Part of a small language model's weights.
Training: a variant of Adam for these matrices, 12694 steps.
MLP neurons of a small language model. Each row is named by its layer, matrix (gate and up: input weights) and neuron, and shows model dimensions 0-127. Each number is 500 + 25 x the weight over its row's rms, rounded and kept within 0 to 999. Numbers have three digits each. A neuron's up and down rows have the sign that makes its largest values positive.
A block is one neuron, or neurons of one layer that tend to fire together. After each block is what it responds to, as a language model described it from the Wikipedia text at the highest values.

L6.gate23:481504456496519519490498541506482520485485516529502522533464433454494529481459462455447444515488538467508465504501511531443514550509508521496499462490496493469506509562479511556504502491485476484468486554536505475513522487472517526460487506520519502507502486487506496472476525541495507489515496512467472508489521519521447459519509493518531541474460512492511482483486519517473529491531
L6.up23:524517503489489502503489498519486477519530497515533468523471526492456471494481509511517478492513485452514489509505502506502524521513456519461505555552536494488501505529490498520493567485495484520523488495512522498545514534518503468494499495491556489477535494518479490490467509485494510488451517502539521460503480509462498451500503497505532490513490490505519518545504557500459495441554
L6.gate36:502478494521459496498518478460476559505491510510519530505498491463458511517520493502525485530488522474485515509477481558483471487454465459457532504514465529505496523497556483500516509505480471457491553512485541526542475474481537514511483510526544549484501486498488497501480485527475492507448502501502491536477525492492506487507463538466536530467427492458495490493505549516535513504457
L6.up36:458459525519497464489523493519449537520472499507540534482492454540544545511512523546511503480488546559516489523512506493482447498523454510461531533521500507485453497499508478493542500505480473504526535567556534479465524486470493519498496474505517508525509498512500484526535524538516483479463524484506517546506566461506486521507477506508534494493495480510497479555487513544517527496491
L6.gate51:505504499486455476527497473487486510546469525564498517452509481515510533526502515534457515501513506473509497551485511504445488533414497449485499519520497523519475499481465490548493463447484490490472513516485531497450512468484508517495540481477509519485459464459500524535524511507453510500465519492541494485483500517502528455466498536515483547500482507522488569466516493539480466484513
L6.up51:468501474496549498480483499536529534486514473517478475486487517527490522512453540526509475543491491498515511504529510482510543510519500511493489495519489531515482516517489502507514519464468529542509504495502521482490487537499481494493494478520512523535517513488470539475513431513447493551458487464526507492528564503479528472517478485516521456490498499515441486469547533481455492523523
L6.gate75:475497538491478475484592498510439487531455544543474497512491482507466551531501489502519504518458472504512498498502471514520496509483524513513518531500464526517491558493477489502496524530526504473482459531507504466488528494484503577472522475490494480449482471501517455486535495515488509481501537520533455537466533463534502431476454526505516492468524492525485502465540545510479485496490
L6.up75:478485556501503524499552498507464446518486529497486468482486506509491543514490500508474536468500461462499462489513497511508465527455492482505537481527474520530479536511507489506496526512487511502505509489529502497493501502520471532457536473486494478460522497455484492497535461492497515517530503492538485520456505482548474485465468537544487485449497494468482508523502506510446514498468
L6.gate97:489425514490505478562495513489458517517435490530522491521488474488512506520453528510494485546466494507482495511508459534496495466479510563494505463479498499466498508468510488485508528478463509491458465495471528461492501511486506525507532520489513495485485481512494521469486482486477463530495494508495471515500497499525498471528505500496471550532486504514477466516506520503545449517532
L6.up97:473452519485481476557496489491508507495490482501517524498487539504487488502465496528476522504494503486513512497546501532488482475487501570472483478544540492468511478476473498464495510495482505522487470452474518511515473503491489543515516489480485463543528504502465506446484499499448479523508532519461505469511458536484535489538514482529485498497504504495473507523472509548496462496500
L6.gate104:494499492461451497543493503520517534503459505539520522531500462525477540514479487490475450468504506514516522486478500493508538459483455529466459502502491486476475500507507446522515494492488513481492549549511512478463480508488525510473514520501500537524504465511458535525462476487489491464503517490526469511453547489517503475484471492467459502510490578461520495486536483516487511515488
L6.up104:484521504502509500496501508490510515499530457546528519516510490488475520488498504508470515439484502511516518502514513474508500472499517540524470508502516517467543502527497486519477516503527554514546469510491492480478479474510500488497454566531538534512473511517511512475499468501470515462506432501546462534518504524493527470509530484476483498483537480486460500527523539530456511539521
L6.gate121:470482475506471453515514478463498485472507510504475504491477516522461513520484523501478478502478529516459491475468471538495515499441490532521490532480513512470513485558501523465522479496487495515498503526514478511497477515499471507464467485536522510462464503542537473498494487529506477500497488476500475529514484489520542471491511518490537491524470485508565474487520483496539481487483
L6.up121:504451485526493485497493462457500505468475543534477466546501526492537526527483455515547483488513468464476471492505525547532499501500486459501504539480481490500514500521515472506466541492487486519530550513478527483482500496520523457495538490491525499517516501458472495529509446536451492470478463464486521482508485516505510461480507476478494516549499523492494515493540486576494504497492
L6.gate183:522495517490492457489511510441519508516496525488494540495511494506508482484547490548496485470456528552516473521492456462460485499512526525505470502483472490458502536541522495494474484468472523511483499540505488525462498475540496479535533557498514510478517493461441531495488461520480508484502465549466487545520468519476463473528513526546515516444498535504515491507535539510463481520520
L6.up183:492451505535509487526483487482497532513486484495528484477531529534489502464448505480456436479469463449523548512511557551493487467528466468502489483505491493492508501458468465521479521494541473479496524515502470480486478503516510516502486491463530499517514507491528496473510497508505489501540515456487497493497466481530566477520504449465511497509494503503520513471497507483522514494506
L6.gate206:500470494483466530477490452469468548443468551509488459504484459501492526511527513500515510478473545471452467487518491502506511474447471516514494501497466522501507429523525514510496500516484505551469500531503498513522502524517504483476511500490527504535491482503477513503450494486513509483523506469504476511497524482508502496488525496500483515478497518555518525447540522462491464488454
L6.up206:513497439495509473499504494466534549473504457500518465548526468531545523504517500524465502452498511498492487481513507516492487495475489524496508492517467467489468475536540481494532481495465558526546520503484517507513520485512517494468467528511523484536506512473468497492466484489483492474492500538503502482512461476500510510526542503496536479451462541500496510500513511476470506498472
L6.gate318:543478552486510471511503525513497492489480495468511452447519456502510449484481494530511503503552495500478523484482547519545490528500520526503538473529502523486499516527497503498479533505492510514517506535477509529518501429495488519516498526536460474425488488469515523538494478479516503508502546511543465512520534486505523487483522511477481495494500500468462567478449537528521467513488
L6.up318:466488507460549486498459484529467480491531493532537503500506501575491486512483520531498474510458495522484511509493504480532526484469474511468460502489471486508492465489466477561496517487509488525485498467498496464492511543459470520550491569501491548538496527477514509494509478500504493540442517533507543505504458509474488466488574487519500513513520485477480515539465513503473472466558
L6.gate492:500502518485463511503486513496487501506484481522482542491515529488488516522526496514502500522501502514484557513434539479507519548446488496513471514477462502521476544483486479530538518478517506455489466549525487483495517501506520516485475529510466521474495516510510512532460450492503509498494496439499441487498492521527513486474484487549523514503506523546542496510510515536514521473506
L6.up492:461530487506500525443499509496523516484491486530518479530455464533486524481486483489467523467492477501495492533448531497524513533505517455526507528461506507463501504502483525467469501504532490496517450518505485538504487553518504542505495473490487530541485494518516511498538482520525493491503515446513508525476475525535462464503459479440526473523495496537487493503479512462494494515475
L6.gate504:537518480481470493549506515475495532526485472508474531507513451511521518489495482480502486501479475493513508519481492561471478512501523534529488454475443513489489531469514495510497534513465531508482544514481513480495492488522499504462542488478500560492521492520471482517514562496525477521501519537513458491527521519498491473501475480523492514492433508488515490471542519504510532530541
L6.up504:483491448491530522515484497491546501516531516476496489490484510492525523507514479518486537503521521536510571529439511482514525435539493514494476502494522482503533489496476503473510487440478498490509516483549487445526482527498513510522495539512511545480521498512493481521549503458525499454489461509501480486515511513500496484483476490516486482491532556491532482482517483523511534471499
L6.gate513:489447505483511499493522544526496501482549539488501489492516479512489474488465502532552458477471486523491487500488471461517503516440472523440509509471504471479478463505527456512497555509509507512498492544513496459476497510482520520490491558497469555502527541489480484504480478493472520446457504546484491516527477505499477477488525524501539510508504518475489494513478491528477526531517
L6.up513:493464492495520465510516531507502444490488473463511490501488487514501470462496523477484488515525495554448504520489499532478525490462522471490500526513524497464486475513490471514452482496539459535510454492523432502526478503530504430523519538518498485498515508482497506491508514491488498522523440502508479548519529482526522474489539554510489506527496511487495561512465547519502473497534
L6.gate591:454500512454491511483524530498491550466509530554453493494505496547434516543464521524495469513495519518451484518499512470482533498442532502449494509525467533509475510463534508494505528525516515565473496537495488571516481484496514519530506520529491541527487517489524531532538504470495537461514469483507527471489495518506486463438503471490494475511504475494524529489515495477443512514517
L6.up591:484491476488506509442509495533502481498511496484474496479479470474457556527472521485481556501472526489490469464517481491509512486475511517527508485460480514554480497472449517500534481482522509483473482509481544507528509465507542525501541489529521476528486492436505507461478488486489511504505502476465496540475476480463447515515469508473459488505489470531514472504529523497513467498516
L6.gate625:520455525504468481495508499510483517535493509541539497498530465494494498562479522515516475486514532504576507539494514512510490473490452508467457505503498494495472498495486497513532512513518488487475511442479508420456511513492517491480507525504551536498461513519476528458460482508513512451482498489512468537468501519523489485491480501502504473493492476483494483507499491489464496525484
L6.up625:488491532513492538508465499490477500483487471477474511445486503449494508498516504477454495532498550509446522513509536479518515514498493490507541536512494518504502487455473518489525533425530516455468508465479483545501508483506511509510462502531481484509485508477496550477494531458480507533504522494472516523466511555498495500483495485532520502506499451489522492485514494483545481490504
L6.gate688:489533498482475533538547482520512548506509476464521497491509493502496536485446462494521467495514525513467510504494539503506502516491498494489508518465493473451508516518456527486475534501517486480497479500537506480480505485479539484476460503504518554444517490544491485496503522499513507445491508484483469475512539492490521487506520462503496527522479497523476507489486458468541501474499
L6.up688:490540499501501516567549520463521491458511512474473486482484476505527510500458465473483465536445510481494500479501511480490474509537535491492497487551519478493540484537516501514518521522513517510476488497434443524451514501505502506466487535472469468485466510503498507492506491475490522531513458532508486522530452514487502532480504479528454499485478519463504495512526562507486523519483
Responds to: Word-initial fragments, Arabic al

L5.gate204:479508474509469502489543484528494494551518517491500509523489530522477519525463509471524458497475517456511484516516488470490524461498550530495489536499487507465518501497515478495511502484518514506473503500496503471491513527495452434486530580472519505517534494489512507487489517527509512516463519534491470530527511494480465463504502485505497489508473489483499471481495467490511539472488
L5.up204:500477513515491507532451491495532523484508477503521504485476475468495461505524498521477441504508524528484494494497472517509483510523530501535449502485543491545486469510493531524475510524487476529488544496448508485520518493518490505540475516475515508498546501522440505530480493539468519498520494512479491476523535502488505515523520468511477479550528501513512521538469487512497504514479
L5.gate272:506431505482526474554543468483496522518485502503471501491482471501488510463498508452489505523456520502520501514467470517501492479516475452513423516499489468470474505526468511539519459502514492505456448483489465454494511498484500488495514503479510507470501503461514530488546497494495497492505503526496398507504482559455491486488496507518482534513438466468530492462501521473493477504525
L5.up272:521494482501535522498505514471479513505502478505512525498521502517510505560492482462516469490507494494506484527490478523503508479489496491520486504526470526501474490500503498511480507507426512474502512466466528504501481466509490503521453510521416489473486507507512492506535489502483495482469534475517492494497480512471496461550497530521437501462462465469476498484485525497484454501445
L5.gate589:479530537522457451504512470483524507504505492516514526446496514493487506511500501505500455482496532502534485536533495490456517457522529519473514537510495444508518517492472487502531475480476516488517491513477504465513517513511498474511476505513531478490503509510511496516516493506479493447494472521446460471533504506485510447453510490520491543533449496491479539453501473479515546493501
L5.up589:494535502496482443477514499510477528478464500490505540512457480549513472531482516488500489487476462509499519480494481522500501525506516540442477520463508484502484533481530498520518501476503498487493558507444577516472535508493525494483509507552525549523458525514507531495505551502510523493531475466473522516519485481484480507509519495503501467501502518561481481487518471499515506562400
L5.gate671:496540495495509486489495547531507499516486465476467493494526528475514555509465503503543521517495485502526576470533497476539504494498507507515489471458484511513523493502490488507515511509472521471479466510493516441483499468469499496525481527567476531484472482535453498452517493477512495521494504491497473511483553522525527476514515505515461475499514481507491480482488518543540505484515
L5.up671:530522524511522492525503508468508505497457482504542496465526479541495529517482446456484480466494492510537502527485517476529487481473492503521488504549506530498529531472475534451488498485466480494506497502504518515470482522486516446504501550517511481432486504565490504481477484478505518516487480506520471511460549492531499499480539541552530487409491474539488455537519521516505519512512
Responds to: Table cell numbers

L5.gate33:500458527499488488538500497509501506539520552546484509515479497502479467506473495471520453519500511460490534515485501532577512500466491456478458544545494458505475512524515512543483513442494478470504493488478506499490516514505460457515529507497483456566495486508547489514506525509482507505497541499472513518474489500482509468471506442525490482574491518522563545475465494501476536497485
L5.up33:534475449474505462489507529486514527490481503525498488480492500483483549447485430475467517525512507473523513458471472486498510542530510500515464481502495511507492495474477502478487482487449501478509505459488512506484501494468503495501498489494511512525521525532488476494504527499470513503472495525548502512523490513541500480499461485521506529507511497478526533470521488500488498486493
L5.gate49:510481495493479517492488505565479467453512475511494497558542456501489472509518503487500465472515520514484526526521534460498513471495516534506458505528499550481541510501508510502531479477461543513448527507512475548532498511501509505479521481510496535510512478507501471519488550469492505482465460491517471530476498448477414495499521458473482492464490498496488545522493500463516520498521
L5.up49:500485516500516502542504537523488486484500482518486522503483481457510488511483531474489447473480528487536456468526531503489498545521533506502470519506487527525504508518516494472519484479508512471493495505518477508508521506511477507510542453508471510504531474513457527492506475503537515491522523519547492492515490511495461508521490511488539493502537520537531531502477480455482517519500
L5.gate69:511507526485492495515500503493441531548487523478494511476523520481497482537499534468508555524512500483514501467484489535477493514477486487490468488498483528540529437511456486525500495513502472455479516478540518484444495453497519497502471473545526533486498489483463501492492510490502487537508482514516491542503502508488505493495472472511436454549524465500534525528531496497540507543535
L5.up69:510506480512496472517502523537495494480505503491474487544487554486487467503490534569482490492500480478520545540570518510484502470516465494509481521468493456449496484503455491481509479524515512457511461466503474529548469507522539455477490521511487509548481531528494528492492511513513496490495512503500518518535498508496500503534515477510466519509497528469518540498490494457482505494481
L5.gate549:508458453528478505503535485508455505474519508539505524522498481465516515481433514504500521467518494494474498466432491552520498499487527471501472506510500470501500446478490507481531485505483492490499438516513460556472489487505465534532534526494517457531528514513472513511529484526520487529473468476506504491517478504492455478472509513490551507544500514502525503507462497508473464442479
L5.up549:511485508510486502515494504503462515471517502520553529539507523544509501485497522486483558481526520530556503501467483547516495511467527461493475498530479463527495451512464479486515503491505506503512493519496516537465485477482494523451494491466526503540548493551538509497458514509454502459462484527468508525550497457509503513532511548499525505484513526504554502502481524501527483468503
Responds to: Section heading markers

L6.gate44:496482485491508472536507521506479529467460491508509510495487497525538499517490481506486499504451566503494442492487511499493532505476492512502477517522504541534495516524519471482524472512508515508514520529517507520476498470518483510468438483505478496507479482526526495441478525460502503472482464519527485503585509454494496494509539488520492519454455495518519523504485552478517541500499
L6.up44:502497498501531507552468497493488523528503498491509511517473503520474460557515499512457493478534561494542501474523513504516550493509434500489535511495502494512488452529492523531521497519523492506521495475527490503459505511521460486478496485529559495487492503498478513498522469491523479525491496499493517544539474496536508436502516486419472508506518501506528444480488538541473500500468
L6.gate82:500509453495482497485513542494518540508482515529517515554520501491467488550478503486502470505505495525537484527492479515467513509495493521477525497467491495490489516523538503534522489500489484494457497524518515495538496511489541544494474542518507544555482503533491483507520482496502494498489483514490528510480527496488470466477482479475513485526450535494479488491512485515475536566493
L6.up82:489502496492495496481525482490520485462524511552517515506468473495495551537506452506475466531547510488472516508462538506503508541510529433518506509508499501522484519486528447498506479495488511479488524573488486491502499469509539452482535508484537506487448505531499501538520534563481516490520533478489492445433484472516475503502494499511554511532477508504482539446523475469519481505492
L6.gate114:490485460449500459521517510461486506476433537537494544509496502506467513485514497480511481515439508479506530541486480511461541490453488460478493508492459529504511539472517497501498489521468488472486505535487497484476500527502499528506509509482565514517469505508529455467507505482494522496505482518498462510466509481512480455486454523485547503532454510538477489456524525481510498510494
L6.up114:500536494466500487503484526488511455489465488513507496504462479501507523518499478500520461495493524520529518486460502514476500509453498472481554514548468489460540539476530479500477470516472452474446522513485516496462522496510481484491527471464510506507493501501510494459515476482497547513582513454510512475488511477535478450523476525517530518461452515475465463510490481478499495526446
L6.gate148:497464509479484547538517482486485501497489559496468504505521476492474527495489501461483507499453538486475518475510478505461570492473479455509469514536442524506494503496498535477482511473493448506492487543515442483489494536523539512561537496478524500488457476428526527492529499481497499531506492512525454495519474501509495452502485488502465472531491454490512528481500514505516468511494
L6.up148:535477508519513554523487563496473487486484497512485494521512480503477524474507510471497517493479519504508526476571498507485502489490503483541447483470470562452514520498495507509503524545502486445502512517523474499507498471509499458541499500499494477484442491473544499459497506504500497500479472474520477494490519469534504476518530526499441487468508462532490523532478502540487480555510
L6.gate152:501474456490508509508514496508499516474528506478476510511519463489499468467469499508523452548524462478470447528517520508509466525469554490492481484516534518459451508505518479519510489489507520494500513501523469481490504471500484475500463531495521535468492515566455487516515527501508481469487456536496442498513518466513514494472525501512487509486489510487568525519529461497526522551548
L6.up152:490492511493528500527521510468477497530541507490502530519518466494503483517528512469540496489471490494509529574491499420476527485491549542523485509494504450459475530508514528507493487441477528484480527472505492504535514556479469478514532510516516494519520481518491477462505515506510506537516484558488507518490503476496474476498479473485502497474518439503464496530524517481444545504494
L6.gate176:510532515508502527515543481529498512482487515463484527518477492447470511468505517495503538519469487557514479472521492464475486446499488500502516527506441516465502485483503484492500471512469525501448478512479465524494487492487539485504496536509514490520472485470516497459523526504494467496466488468524451519519462527501482491485523490509494516498494537479505489487538488495539495517503
L6.up176:513501536524464453514528504555517512477502481467490515505502497456519491470486516497520533498501461545486513469503467488486482470514495485522479497498452541481513503478526497495472454504473520458466492519463439541552489506510553464494524532519514498502500488494524481437505552517469460463475459475515503484542489505515483523482508502510489444522522533484489509509505502501538521547525
L6.gate186:514528471491455497493499506512553495474513540511496553488450496457519552511445486482494470526482516501485456466452498505467525493499509532492508526545485493493497506514500568471545470527476497506496554529514498521511489556507498526492520477521512504475433488496520494458508471524473499536508464520475481547500486450502485481509496481533542503484528513491517472512539493502503496518500
L6.up186:483482480515491490535530500495501537509502527518461478478511501486508474531522487494527499529486502474533520484526476556495477496496529454459507487515505512531510526520516511505462525490465492464501485466583482475501479506491462450498494485509516464494497498482537500522526528535478492479500503429497519468498486487532516449455493449494499493508498484539528526459500486520513474500520
L6.gate261:518498497486474492471497544494529543423468452504515519517457463477467519535525453447493457492499472461505489508450493543474517488504514534527449478487477518500501523514510499458527498509480505506482513521475493502494505494494504499510525508529505530496445506507503476503512499496517512490481502530495493516528504507504434484499494513538503517528425509461472516519520520481497498476531
L6.up261:481492478524483492509496461497470524518510475505517499457533528534481505522541498487499479454525527491517487461491516506462496550512458452449506528544478500519506519480480474512512502491471476470465495519508503490529505478479510495509489473475529480476508487522553522539519510487513474482525491464502531468486472528523475490521523500543521491516534516517509488431492465494526448526566
L6.gate269:512506501506477469488537514422511526503490457471512516488522499506486534542514462497495459529515511526520497511479503532522476494503481483503504522561522502470484541528476461522510505489461499474521580517482501486496503485514531503517495552527499509462457532510448488502499461490484500474495451474513457430501503440543500500506490465511527492515470548448488470502536538494495507524501
L6.up269:490520493474526510485519488474507525503522484472495495545494503527467494483508495457536506524475518491491530530483567456455546484504497519449501526519505503477523528535495497490487489444485499515494517447484427508499503546488493465522501515510490549537524496556514496489511481453528517473551504468464491508475525518523491477476520495535523491487491458485485479499522515441510529491542
L6.gate315:476498475480456486491518519484482529467470505484535507453490499504497489507486495509507536456494473523519456510471521507467514502497518506525456480492511531475512493477507512498500522504502496521527483525541488506478489540502528499522503577557510553466523497496480444484487519532481519507451512482505503481492474487519470505459519507499509523504493481492439504501530447482510490499513
L6.up315:516484449481469501467511506488521466472490532490553479517502520506458545472496521549547534451482495509515511477522515487480494532470527498487491490478499495478502512487523515491491541497485501457519558502511510495511511530477514511518530526496483509508499497477534482469482493487470503484471496494520513490472459511521480544481537501521507541477513499428425445483520456508532490514441
L6.gate328:481446475524464503540507498518474504476488548547464508479483450513511482497474526470480494512518508537490492491493487531523495538501497480524494532533475552468517460534515419471495491463512496479509489522501513513494500471488541554537523487500526490509527475517506509492499561512501480508489506563503495495504497492486448502488517478509507495506441499496492523492517459481502507493526
L6.up328:499483483550502570518457558480496506497522513543480514487482465494527505527478494446486530514501500489499494509529531522490483525479523501537516567539493496493501464510475535468489504498493494484474515490491531485495516471492510475539484503461523531509513471546510479482545556526521453498502560541500530506499491527501508450500489474495473494495497463487487506489500513551485479468513
L6.gate382:461494493476460516528508466497467480497484499511489504514529534457497483471502489500478516514481515476496493502487445534519518491498519470499504530522498535487520437502474531452541457478515531512488462520534480497496493499502504507543515494478500467531514504477542500515493545497473504526493481491524503521528458464465495463537487506529442535505516508493523513506481475469499497447514
L6.up382:513536529492477510529478538543455466477494488540496523554523486456515537514523507509485500501476491474479537487539473524525519507499503485532477497490492549475534476477475526492478474514501528468512487537495494495523516476500484472495493503503495504526521501517542553485502521519470496528514482437527525510485503449522506503542519522506479498458527505518523460553442463468487504491472
L6.gate435:502507459487442425518521505480563540473501524509514514531467459506480484508461491474473478505453528460480491514468483488470522451487464509448458510527405478488529515501506486541526486450464500484478512500511502525465498517481514510451510533497513524546475509503497478471551497464484488484474455508502476519511500498504460507507467499507525499499471494490484507528500498445526487484526
L6.up435:492459525532474542517499547474553502470482495540500502532519475507525485556478466476518478518515489488512524446490508506444508471501499475496478528492471533478522494472472488499485530508466485461485533497508518503526513491488500450469499510506477522528516517547517477481517499527525460493495473466501520518464518510507467493487497496541480479456515480504493517524476511556543530543468
L6.gate437:481437518530475493520496523506454488472509483525484514500487467542459499510464501484515526491504517472495492493489497507516465515465444490529466508505490508468545486487482528530507508516511510460493496505486445457479513497495523479536533529472490505468521497486446512492505512512542492497488475532521496541512530518551510486460531489465418501528505496507514559461538507533472458487538
L6.up437:496494491508536486475517524519458527483484503522509539523473521475498550505495512505453536485465482508504501441539465511527475500491488513502484511508468558459504516510482507546467533520502502524541499540481527489557505524490472490487492512526535510570457518467490481476475514524508517502476480502490464505441512513460506488535492522452503497475513524510523512477530514508469493460470
L6.gate446:514520512508533530478496499488494508522478495413472495537479503509476473504492486503490457522456514480526482454488513499453502472489495509483478498498490521504499473487480484522500532510514565457498459550505514456471499504475496507505507473498483532529515509527479540498505514471479495496493492492484510496498495471498538493497531465443475495486520474508521460531471530496499446498528
L6.up446:461466552491484512500485512496519515518567469479471459492527519504532509512554489504495505447480489474509478497459487496439506472510525491490475512523452514500508456493501501489515514485487520535489497509524538528443515492510561522443501486486502474460486513491496508495499489488480450492452491511501493533480462515525531510465481487500483522480504509505533511512495547481549509522492
L6.gate635:509489455501464475501482515441533533506509529496508510487486502487462530538479490463472495507483526518497536462478495502475516524484519458522507503465469493497509504504558492509478544489525514563494498519523486480516464535482528520468535541457554496507507502493519503475515524489480512511519481546519505512547478455521455482541490520510504484491512520488513480452442470510515453471462
L6.up635:514537492507487559555468485485522547515538496503532502528518466503476553471511470485486480466476507494503493498425516517471483507459473450506463504552480486488490507437504487485531522473517498514451512496496505499475491508512496504484497482463536496501505494492562545520532573476508490470466487507479519509495480523497543477462516479520498518504530481518527493499475494505501526501529
Responds to: Wiki section heading markers

L7.gate178:515472524444502488506510484512497549561446507518479526469460447504526475459505513482556497524521536507469511532524482495513489525497533517502483531535498572498536513526476489503491510464505491492521516545501518473506518480516506490461462527488518542452476474479437543508478476484480528487501509500518443477509509512493491492504527499533478531536459508492536484502548550470507475490525
L7.up178:476445501505495503490502462495513533539495483514534503487517494527553503496510515532515492474531528534537471491485500492447504517486505505466506556480497486519480492514509493547528484531491555522558505525465527475526494492487462536519465549494468511522509503516515529514491520477499513516465471490523506525502506477534484462532512529484507529513486535510450498482492525504488483526545
Responds to: Mid-word fragments after hyphens

L7.gate373:522508516517469485531524515500491474455470497537522505528478443493436517486512466498500505517465494526493525435523512504478488472511495516528459525465476502430509439518484494485501497458452511471547494486491512487475492504492517502452481473483500498475490501505518501497536503521487496515483512482502498569522530478536463537487515518503469504491470482492501515492510464517492517483515
L7.up373:507502535499534469486542480535528497511501499514481495479558512492550520509463493491486475511483469517488466481523541523516501489517470494511467517521511480501505510462511541493522472563500511499476483492509414495522513504460481490525509490458511479487576445490499524435492494494481494489490564483513448536470541516512521536477515509485503459533486479471484466521490530517491490552458
Responds to: Wiki section-heading markers